python train.py --num_attention_heads=5 --head_dim=64 --norm="rmsnorm" --init="normal" --lr_mult_qkv=0.4 --lr_mult_up=0.614 --train_tokens=899800000
MLP neurons of a small language model. Each row is named by its layer, matrix (gate and up: input weights) and neuron, and shows model dimensions 0-159. Each number is 128 + 24 x the weight over its row's rms, rounded and kept within 0 to 255. Numbers have three digits each. A neuron's up and down rows have the sign that makes its largest values positive.
A block is one neuron, or neurons of one layer that tend to fire together. Before each block is what it responds to, as a language model described it from the Wikipedia text at the highest values.

Description: Institution name heads
L11.gate114:085138108147118114101117140106126141120115033118099157132118131150144131089115081094137127093135139152102099131108119142098150117157143104139130117162158140131099116102129148111161097126089078132127159077134157139079122102123129122122165117145143110164123168162144115188112124095153153138144181154130147097147129064117137165157109162105098153161171107145109130156139106100136115136093163138120129117126091096086113096111116157104140113137128137117126130119122161155109142134108129
L11.up114:112150181127107100126135076124131164147128109156181100135134114123134142129131125113119150109122129110119101138150145098104152134125106122101158139101115107118156128115134152112117128121150088095121129165136134141119110141132134087100121145105121096164204149148167117172117141134118114085127104153119143145075121132133156078096133111142142180107133096096090165116098141117129115183133164127104090141093130082086181143114146128122133093142161145133124087140134149145163119139130103
L11.gate531:135112086183101103100147108138112119162125094121151087137113102110100173169114101146137126117107127161148130133121114108099153138118116124120135193143153143130108153126143145089114119161148162152156099110123097140092148077143094136130099113085127111139136159159092122130142101104106155143136164112148170121119107124136106145112093084086100120152117091094129103120113158099144115109104162158091096108140169140115105166152112158126091129138081120128136133127141124114157115143107080
L11.up531:106158156160117106165128103137136146144138122085114090131144113083143122129142137143127151181173166170096149195133151100151177143097125147107126117114117161113139104162137130129119141128145147104133112113159114103099158140129121136126116123110109172091101127110119124148152150142096152159119144112137092111129147127188112138119094139151130133108117130130113146126156106148133135104105133153140104153150112144130179072133109118143136115100064111146144116152132150116155107130089110

Description: Institution name endings
L6.gate120:099113120097141125119121107117176135144132124109139161166125126107133179101096130131116137140099105107092119136114082090084127144181165141138150118171115150135150123134102094104113115109122114123100082164112144177143114147152160129156120166096124090132117118102129125124093150122128079128196142130097120129129111151169100121099104143125092128148133162149094142136132125129128110135118150149167076145113153118132128087120131121142102145109129139095107127114155195131176137135151190
L6.up120:140124143129133167141128113129143135153136131132115122109104105146146133139165110160111110161128130171115133130156122126136144158131117152103134112135140115151141133100085179148088154094121101092144155152087106094105144122109109129113158158112147160119092171160123138122109113123145188138131130136125130114127148115150096151141093138090136125105139154074108165179156122159151125185162124137117097155156132187092145114149082139144134133058130109148173124104118159103137118122116160
L6.gate295:140119144123111111126115133151120130091114101116137135130151133123103116136152098128077100106128160092140093161135113127105149114155090111117153128117156153141149077135148139119122137128130107141072124102097125094110089075118113131132091139095090128097128131100137106115133163171163130141124136087138151141155123156106125113139127149129089126105113101073135115107148109116157105127088118086151130101114136140107143153144145142118147109137073129155107134124109116080131155158113146
L6.up295:164122093091155101136136184074132124099115140141131135103123093160125136147151138138075120144101117122115129164124144112123138147099116130085096117095160108137125096120139115107144157098093160106109152108185140141147118139127128160137097159150145153129155132179129075143133115172118102134125139069160133159093109172104100101111083169128122113146123092086118115111130104127145097139113111132090103175141157122129121118147121119097128090143109120112092113139121143172109155074091137
L6.gate316:133133161120107184133087172106104134106116064118131129091147108129087130148118129105149143143104123132148095143133100158129144126106127102152152129114139121125099147111102127132133106075150109116184128134116101110160139099112169165154103120146155138141159113150132117089151126107125060113143174162109122148118088157088140163137091141130114122132161067125162153144142119145132127153152136140116137100098115143118110119180123141108186126096117098121121118138165125092128093141094138
L6.up316:124105149138123101122099140157141111109110166141139181124107113139152174148147093145102155108127096162110094141107092148142148129097145095117120151112093151123144157134098138107137090135152129134092125109094091119140152105072126098157123181091145134142111114161122140123170199080094132120107140136161142133136153144139138120134115128143150095126188097123104105093137141146102137109129086146124070124151161085144170127085151164169156154116140144149131100142175127142131114134122141
L6.gate319:107096093120148096122183091099133140105116122097105084131136130126109106107136133156115098102157170143098133142162154150131146115166095149147150142151125058132134126141117148094136142140111125107106096146087125136154143137132082134125112156130129153099115110158105093122142201120133140121109135139089149100131149165109109132097105143112085134144135188144129142138121141136092151116131119126108092170120132131153130159128112133092185106170117101120134166118184145142073110125144108
L6.up319:117118131114137141139137102182120114153138121144129123113106086095110135127120146140124121115078115123105122131092123132159110132113093154150118152107137122131141121155146113144159109174110130122089145109196100131098148133097148177139102121155100189166137144172141094121139181117149137113125121167171137145148097116161184153136125125123140132087111106126181094124136095130103110104112139108114130145148119128121097127121148170130115169163097185149152160168098106145129147131116137
L6.gate362:120118102116144123128131147120176122104141102097111094121073096127101141144125098134105096147128100098164133129169130086143112155131144146121107116128161102129153162139135155106156142109167145148141084128176171142116090131111124174104133119111118161135116101099094168083146129108136103111157137138147107132113128131113138099149129102136119162123127127120110111113095098119177136140069121172146149126140142147085133136150125117089112138132080139115107156175148154153135166149127097
L6.up362:119180152156099103152133114120129096113144168125110169118079116111106142157110148127147124136122179145153135163105155116148139141123130170159126153103151120111122151124118126153104129130153147112094136138138114123100166110129114144136142142123145121127123126140086135141138108131158146103113108127140112127098116158106108132112086160136158193147136119136184142149126079162136128137135160092147162122113080129132134124160082117115148147136152113140136115113094085079172163158141105
L6.gate749:152140157152183143122112126121101132138133135127156079134116122132130111125079128115162143150139161137097211111122132173141120105131141134097130125114136091068148124102091123149139123136123114152146090129149148125120127120121123145143092127134160163109126128139141167151127143135116085070137122166116108114107115139134102145135115115150129129083095114096167114119146114106137113129099113109143093146135110147138070156093128155114151132163139045146165133119081108137164123139080156
L6.up749:118103112123119156126146138127140099132190105124167120115116158157140170174130130148067125158130146115103124112121052141125136120135132118145163178104127101152121141132103140159113112140154154140116150161174105152090116101169115137122158153128157150157100145139120162117115163125120105135108149154101091107101140143126128124162116132134139118107138142165116128123122136150112118139121106148160086147156111108152144114132094126126126164139161125132160133137158128171119115157099124
L6.gate938:133103090108140175122114128122182116149124112107162116108147126129134087116172171161106115130128128140075093141144133126128163180119132150148111136151173141150092111111098141121122158124122156101168137145113133110149103108137125151161085101162128135110136110140101153104141126170133139181156146175125131161122205127134157133136131125116148118116138103141169148139164111074159121115100157132106159112096143168119131138142152155111136143152086111105157103151156113115146128143112141
L6.up938:124136137132149114132132160113120106127157132087141115148121127135158113119150096132147127093138128137108118142139167107068118158104177126129144104106123108134190116097134132156119113116128143101094150147147166183141120145103098111127146108160147136162126142095098146130136107134123153141180126111177142117116141100096090106144107107119150151154146157134162117109095150111116121130151119087137112159144135144103158144135147118072157127142105091099083086134122137096151157109152112
L6.gate1079:136123147102095120108091120115167101125149119146126085116137095138135100109114140106123146100146131123092110130123144130111138130112105127137160118134125129127109146098082112148126184130158149104168150119142116155163137109121129148119075119108139132125096155151133152141158140074128131121130133158068166147116121165089095131119109102125130109116138106099144142132110098129141130129083163107112135159104149142107143120106088155140162097159117100161083133161203173086142138140156117
L6.up1079:151151139087107110046118146132108121102147099145116113126173098097084116129141150185147135112123131094099118156148151156122163145138132098130114162149123118141120089156140143141105135125160127095147083138126132154142111094073108129138088101154140104116111165159091147091160103167110135154100135159149138109113172075146143115195119110151106140125108118143171135109158134169124147131099160122106119141116131125122174185134147131119174130136088131133141126140166151085152109142150167

Description: Split-word second fragment
L2.gate104:137106156144103119137143141124122123107119148126125081147134112122106124136160092118133077119125102168114093108124082112128123129142132057139108148102083137136148108146104091161120156112157158144164126091130132105102145143134104132125128087150135142155138126135110101113138108148119120108153170138147152125082171160110105148156154066126128148167133120190104124127100133124148168102147085119134171156141168102109181114158131123091075122134122117142126173145147149084138136144124088
L2.up104:135126120134093160188132155169154110094102085128171091124157127105115168102142124134140162141132160144136113124107134135100085143110121151118165143121127119114137154124128148109132108134124086127113123111083111105130138146153118161146134109153100101150152134110105107142150120127163109141151117112188129123133153175062100120146170121132125158122152128147168142091100110137142115093179117100119123144127109126161118081099119145108136128164119106093130120120148113118137151165063128
L2.gate471:143100145092170120141127134134144137114133144141077102118157115166138127110119144168087149117128153110119119097126097089170137121114133116138087155122139125122093096119072134144123103103149185089134088108130120108123109096135089106091153115131090113148123152146109094088160187154099076100146152168126112112130139151125146113144160103139168154141129092148098116122131147166131139146136106137108099125110131123122111145114101149159118132174177138152154126125137101175086093103112116
L2.up471:128159160105123144118122098097136137127174119111156137129126154152096092110154108146107157140139173119124150094134092116128169147122120086134146135130159134139125126172130094159126162105103124142119152162145098089148113140159164125132114092154129113146154122119099163151141124133135095147163102151123156143163128097135122114137121118103157113096148121125150087122081127128127151124146084121112144091116146125121083143158165129133094111158145130168112138195175122089138130131144096
L2.gate944:193128174145152176113168125108126087174138126092111155132148118130126135112135129120153120147123079125164094154123124120108159086097135108113087114107102145146114136151123099076075148129137114124088134100132101135154091105118098146147129088134120151162180098124125149135118143130105150098115138116127093118145082134105133112188145079155102115111157153124152131146124179141105113131161109126087145096155133114171168131117121133169082115141095137119123143157116125102140135124142132
L2.up944:145151115094137086081127113178098121162125124121148121122115085106149142117129133117117156132149142111172111151166142168076120137102161104089130117160150150125082159136139118104129110139111113170119114152144137121069155111125115138147149133144160168161132133133164132108105111147133130122139133147161166131081158151139133126100137115141091129135094122118132125161098106120148159123147101095135110092122183152104130185118164109145118094163082116152134102157123140151079119106108157
L2.gate962:137121127108114151108150144120135122115154129105166102130111120102114155115121116123139069127121126137108119143131119114131104134139154099153091094157165104126189137136149133112112150124114131135077111107108102111152119128137156147125131187162111149122118106130118070135104148155133144161083125152154124154164148129134114173143119118107130099133191108110109123137105142134091187152150098102101132171090149096109152123136168108129085136161180181110129146110124152098160141165130108
L2.up962:162145149165128153111196144128134145118078121122149107140151116127139116143136108117095152167143131167163099139149136159113120127149099139144133070123139117118135150084135164113088086122151131102147158121121118099114164109133112129112139106138089140161135121089110175138153140117071140125129114113125110153118160116145183136090129117103168136076123119124128118108151089120137159095116144117143170108139123150116108112167122151183135155127120122115107183140168122153104151089074132

Description: Section heading closers
L6.gate36:120135149118141101131111143103155131116170120129118107122128164146115144125091139110097095093132114148127159160146124154079106121133155116198112173143133140127097118137119097156104113133121168121118100105153148122120141082135153149111148158173150140108136169124169099136107151097114110137110165158116117114115120126128100090146142125141121162126128123126079178121140150159142145115150099107158126150103114086111133099145112120181119142127086113126147115129104108144114136114126141
L6.up36:137135150161157111196118135118121168115126096164104115129106090160144067091104146139095149131168141114127135129143151107065124127131108165174138113129117113128123112142119159082124106145152115119119110138177187114093146076067139164109133142127143081146100178139163120123147110129108136144104128104105083136088128128145163124123163115122118136150120131121123145132139109098154137118136144156152113144136161110143093076083106098183202148109129188127143110115152144097168126135146110
L6.gate679:125106166151111162108094133122097108124159149142130103134148140100134143111119084144079140110136124145160132124161122118114087162185119099136138111145115152178137137162148147108100117128126134112133141087139105135127174144097111090127113103123128092127086119102129118116115106142117119111161114120133116110138139105106116119145090144101097143160144142149160200139130125157134168146137106169132148130131076127083055189110105134148143147142115125106098145093089158129187146145105133
L6.up679:104103131142155175143133136103143134126187137091103114123168139161137131114100130134110150170132178159112105156154155135152088151105113106150128120113125132202120123172144136147096128173077103130150101147126158125080116143130088103161154137110176109115118127159109154118133148136130124150137105100134125116155087107153124147124093156112169142101161097114135167151117142161122091102122116111145142136134113126122099110162157145109095136139161124153071101124095136125154174155122067
L6.gate712:136127063123106120112100138058045117158108138084119156149147122106136138131139151148081135114120099145151135146112117115118134135115123189139117121170139139109117158146181162136075119147170147133143101093140170100136177104124128114149156090091144094126125105125150167133129107114123096152124127149141148108162122143145148124112119127110121086099077180093125158164113150132175140109141129098119146138077159091107093185159140120140138096103141125125112122104157143165130148147093131
L6.up712:153138140096105107121109122155119136140140119134148122151155157093120129120154177125146103114086145144127076151119111086115123126150101151145118132177115114139131122181112142175094158127164135091090091114110118136135149122095146093139137172115129077130114121164110151170126080169098115138104136111110129142075131144134123119156107123136090156117140143103109145125089107139140164132112097113131155121120095090111126129133141126131112156107169147099124120164143123141150121098122097
L6.gate758:085132129117112134135121158139134109136137106118131121118107151088183203120127112183116123127140152088111147078115140156109137102119160131151116124093143080128147115128136163118121187131128121143119134121112142169159106165094110098116161141115118117134121100133118106122111102140122141126127148080058153172072153160134148114151159115094140160110151148102125135136113131141093121110121082083077095138104110113135087124106150178080095093121122124154115122155142088114120139129133147
L6.up758:119112100089139071144089122106116090162138097154075137123145141147137150102123110155052115103126116167119114089158141156140097142127153149136143153126171129095120113142121131160107146154157167102162146142105144119128156119102128111112140138110149108122134152134135075105111080112140127136102098112107094083140081115115121114149096114102104177121127122140134160111133148111138145138112123119147157123099116122096099144147108137098158130144144107118138132117142138145101076100119153
L6.gate808:121053119081107095110132077096116145120157107142115158110156104161130106097095145099147139114122131125104157120148110113158129150104138102183129143133140130067116113147138123143169155149130114137151113114159130167141133115099164130104111075158103119118119143139103117153127131082127119143151139163095133094105073127150095148089168117156120167124119112108162157174091111145134142133151095116082106137148126127125132105159130126115133137100176117132109115139121120174145151107132097
L6.up808:120146104105156169131112072123097097148127149151146137152149147108144123112123132127133072133086093143089159121141109168129179097137151138095119154149116119120138159108157092160157086121143105127136173156151124145081128129160144110176125125111118113116130120130123111120139135087129107124109147142105131115098155136084119140094100107115134071099177143127100109117141085138133162132114097136123105084145173145141105116129147140134150105138116100139131102123152125102134123157068166
L6.gate821:115090115162107144123120145094096102131168145080132116112147134151140114134107108181116151137104213195121140155145117164130085169144111105167150093127117145178123145133101154102111150156138118151147138096107131103085127089115088142126139121134152079114130132150077130123108125128140110105135146160168143121131141094146115169145110165131106138126157119137119183140123100122108115135114120129141130145141121143103089154111155128110079174141166111121103136103107165145170143124107083
L6.up821:118137158110116148128127091126103111127153126098127071125153135164157142117079102113122148126149162166107106162168165108132117129125108084144127135120106122172130148145152140126083135140152140131187103141135124144115104156129085088146144129127159094106122129145097125156083116136114105115162126116116142140119101121141133163125106153103161156106170146134137145165149119143140145149139125127125132122137094104116130174109131164134114125131152103097107130118121137088164132111087101
L6.gate1042:154155110149149119101139131115133128175124177091098126074131127150110130094064129089142118120169155158146136144140163152142145094106133104149138110135086154120090148116124165113102145128147129122163143135111111145109142161133095080113119106125144101093138120139119142118099141132094125143155100124094099117127176118112115131144122120122120118120179155109135147161167100133121174111145112121096102137135150142095093184139128131147154139116105157179134112088113182134109103118133112
L6.up1042:098118143096082181177106105108093141095142113114112115111179140141165148138148110102123117118078126170114091104108131110121144087188091135137162113140103105094117140110129127103138166183157128148151130111153089146145100139130099137130106069161150128150132093178104097162161164151099103168132168157116150171131143122117165155177132151091134133133106129069124137121133159127163092127158120098114090110147110121120150136158107124168093140121137133112099169124116147131176106106121146
L6.gate1062:111095104102113120140180100119173140189162120094128132149126172115171141114123159079131152135156125137134139124153147150078174124146111126154115121141124107134116107128135105138131110202138162129129172081129130118154108119112105125143142131153119102152083145107127132114142155146128125125161121125103132125102132131155149135142150087109101175110175158126153104139115109116139155112138156128112150123140145187148102160124095149119136112144094097119117107101136160119177129085109121
L6.up1062:150100095107116131141133140173119185138088118141113125114115115106163107144182121162090123088151119169116130083105136115162149076132132109146167120127140153174184175165131146142062092105150164146108134137109132096163116152134155112131092107130108145124121105109117132102168141138141144109127136119110148154118098147122117144123132119079105159121140089149113108134178158110189113079118113151176111135186123130127154119165143130097126158147122106122152071143164117121082139112152130

Description: Mid-word "ra" fragments
L6.gate88:137156141133118149137130132123119183140147084166086090110131143143098118137115104157124094136138129143124129112103140099123118118143138144139152105154148122130118095152117145214139089123133116127130122113123116106089109100108143148090120124092118167137134131111140137179129130128161150138118132160153133117086149160124154171129138109157101128192162103102151141131114131168147158088103157131080122106137137152126162161133163168119118103142096140168117125106138100119147130106146133
L6.up88:153146146103158118109138109079147129159151159140147112099094142128119133134129116134133095081111127150132137185134110143142102150108157092109094142106158138122124133116147126101078106066127110154087147143134143164136117108137133125118113100160123148141086097110113141088136115126129104124102133113099140132161118185125131159131205111174128107143100141134122154096127147119108133119085119153138107118162140164156116165132163126105153151195134142110136140124130083114115118101145118
L6.gate113:121143132099149167083129103140117134167103108129158114140111155158128099121121145155082141148134135143170155135128101132094125156138148117143132149139144144119162151113101117121166134131171127125124117093127086159109108146091103144140131093109085091108125161171154121105167124168127115160170150105168139124148127100112099121139111078135152143174123135147170145162154135087111134178126124136170138128140111139196175107136084122163120081157144090093099157091123054137111133128101166
L6.up113:159133119108142102132143137110151113127172103157106123164164116128165073112134131121141119109152163145146120128142151130130133136136116154109178115087110124123088150131120117117111107160101164103156139123106101109149113138114095109149125156138137114129078122114109120101107128164137105136153154158096114116173073134149128157135137113127115134108129114088163137188136095121144114161119124150160170141100127167141154107075125137115115155104129136154171129121142106143094151149123107
L6.gate157:131111125133141105109131152157146155103143137139174146120172111152157146112123128123113115094112154076120102136110125114120137139113183147141105145129136092130074080154156121138068104116108168154166158128089189147174113104158129092113131115117125090142169134108155158131147159117139086102088134139072142097106127120124153122149155125129141165144164096150167119126137128163129132076143100151105130102179120102144089115142110151109112161099104129134133104157103123087134106124119053
L6.up157:115159133178124145110132155120142136132130115123113143109108141109127125144120125165110157116116148085137178111088122135128124106143122136079159134144168126080161082143157130111140103151149118113099125150107107155133104118186123141168139129090134088108119127128139113096127147163071106165115143111141077087144135147140076130115114096105130111096137079095150160085150104123141129140119132119102146063125150142127100160125083141116141126151131136129110123110086124123152085115134081
L6.gate719:151119098082142134171131158116134150160144115139110115104066168111116099104145143160119125140107145112100135140096130145138138124127151118146120097119161134101073160116114154109097118145090149083139132121102141110131138093172136135120125133145150120131115079125111154145115142147120124108159132154150116124141116153120128128136138130134114142113139165153150074136107171126099091117162168159132135112113152136151133136147138158072103096120140102142105107155136138158132111136155144
L6.up719:118110121127110133128110139110131149166141135165133156113110156169083154077171127101086110103119112090041107119093148142121104169099134125129129167119135136099057111130098133109113113143110109123091157124138116120148130093140122113132121114128143163122166129122143164176138090167202130106126139147158145105180114130121118126167132110141131120139161091139167141139155138153174132130173155094127141174135153126177172126151123112111131115147134151083139098094137168092156126134153098
L6.gate897:119171097148141117115130105129178114103106126152107115080138117180144122174103148183130134162133108161102129137154095166106140123108135111125129122119128143124124163094120115138140086104139131114167131122126115145158073160138119098162121114137146122093140119127100141106122148157111088142125155095132124133132165105103123130119092123095145147187108133162131147132075112108090148137092129109136162063133183128147111072143102135114087100148175116121140125116139129132146127170154131
L6.up897:112078121106142160122148104146099121131155105163111151108137091093155103108135101157142143136137156165142110069125111114137122149125131099162132141122125119103099138209092116133128182162085186135108134124115160098113110126132124185079146108108106107124121117122121124098144123087144124160156119110105120137153116124193166127132128096141115132175121111136144110153129127158129140155131115123110128118078142165102170139122108115109153158100174114152134138078121080094092145130168118
L6.gate925:081118124153128095090120144092128156136163154149133137121111140161148156116132097117155107101191145151098137143108179124137124149091117137130123128175166140160094130123145140155082129113138150180122123143172147145097069172182103158132149139123148125092141119167116157170099151123109177127136139120132134114126127101125110171108145135129160142131128119121181178083147137116139121092167155108147120122121133129121125093144129140100109074166151118140093109071100084087152114118107119
L6.up925:157073104138147117107114120136138106114131093153119131119151154098112136110127127116112118104108157156146131113110146147094094152142131149161122117095112135144128134109132157109163115123125093129148114129135107154118158170119099124160150098142141112111100109138133139141158114119132163140134155100099149194141103113122133155169116126130160151164142141149173126119144121158096134131149124104100124121113105173146093074145102110155162128120131149135118107107120139125131131108164162
L6.gate961:126122086125137109171105131118119142116125178171169131118112112142111087120097105089137159143139119177157132183108104155112149141127105085109132111136115139091077159105125125114115127113105145081109113122108152104129150144124105119131143159173111155160124129125099164112139125125115111151117123106148076122156123181148127126104117142134118152154128170153147091148153135121124125118169108097168093117148150191126127096127127143115101116130134105122131075107145144110132139122073114
L6.up961:157100160111104133161134111105139109104174137154106116105108128142067157081140127105141122109149180112153135135071102128112107083131117189109130133132150100126119119154156139167103122129116105138095083082110128166122114161154121128092134138117121162122079141149141145103113123108091071147160120101136118111169122106113103148116093128101139145134170160131122084177126195134148116156142127139156165112140128109157146100139114129126086127113135075084134132137178123084114100109138095
L6.gate1060:125154144169148126128161107107119137148159142142140141129124163152113143137162125128106104178159108105127094087154115137113106140175147115154160131112157154113156165149143123110139143094122124154121127064147161073117147139147113144114080145138104130128142107115140136100107101127123126162144135158114148106148134148126132158115152145168116120140089132152140144087142172160087138123116096146155160105138103143153114119121105119094144139127123164115126109112105194109128130108144157
L6.up1060:140093145129152133086114140102181135134126115143112163168155105119082185145140104095133139159146135129153140125153155103142085126101142135121133137139155140085125150104158136122118168085167165128166118096152144180149134132157146145166125088127104105097083114094096141100147104114160125085123131118129164149088166118164156130118111148105126152095092145135099142111112127079132129153122148123149117090147128134097131129100124123110116107142115066130143147153106166101144129112133159

Description: Paragraph-ending line breaks
L11.gate244:105159127106122145076131116127104138169112144137136089117134100153168186102136110167134139125143123080086110145133167118144200092107108113129148108079118138122163100127141158142110115123120171170148146111155115136136144107121130120125175117136133102096110136142141122172090096099123100135164109125138123127100146152163121138147133117113128164119120138115133146143106075101126127127102142090131103124154085131136142193124133126135121142075119102126129108136142130138168125102172072
L11.up244:129152112119106133148136137132147131109143114128107145131132136143122150132156114164116145073102108136137142153124175189139154113081139143125180142113171073143139108093150128119118149138174153105118126111102145109146183121090140157117108115111152127134098123125088138134115126079143127154165126077136139067116134114133113096114131137185098104103149115111123161116137108150110125170112146074105100171138171186110116108127115150104107156132157105135131144113094127158149141134130130
L11.gate275:134137143142128116160115129133190114113106133118146127109118116153136128108118112133126148139096128150077124137104102169122163143095119105116127162109112127097140073119120101119084151147132131128133149093126129109113134105151108146138104118123148129133137156116114158175131081113117148142099136134112088108105088109126119134134152119122161101089186139146105116167142119147114173145146123113144111080120112206137097167122070102157138112116105130127102123096152128141175150142149152
L11.up275:128098152167106145125117132130153137169126093100151137140136127103091094115086104133098139176098113150137114162102149143153139087130167088174075129118153117138110092105154181101099106121122122106106106143129116155115173102150146144159106090124135103107163145158116150118146112068155160138121117160129113157117153155131146140089154105138094136087109135160122112130135113111171128161114170095135143072135095088137171149135055111134130127097113128126140137112158144110145094139143145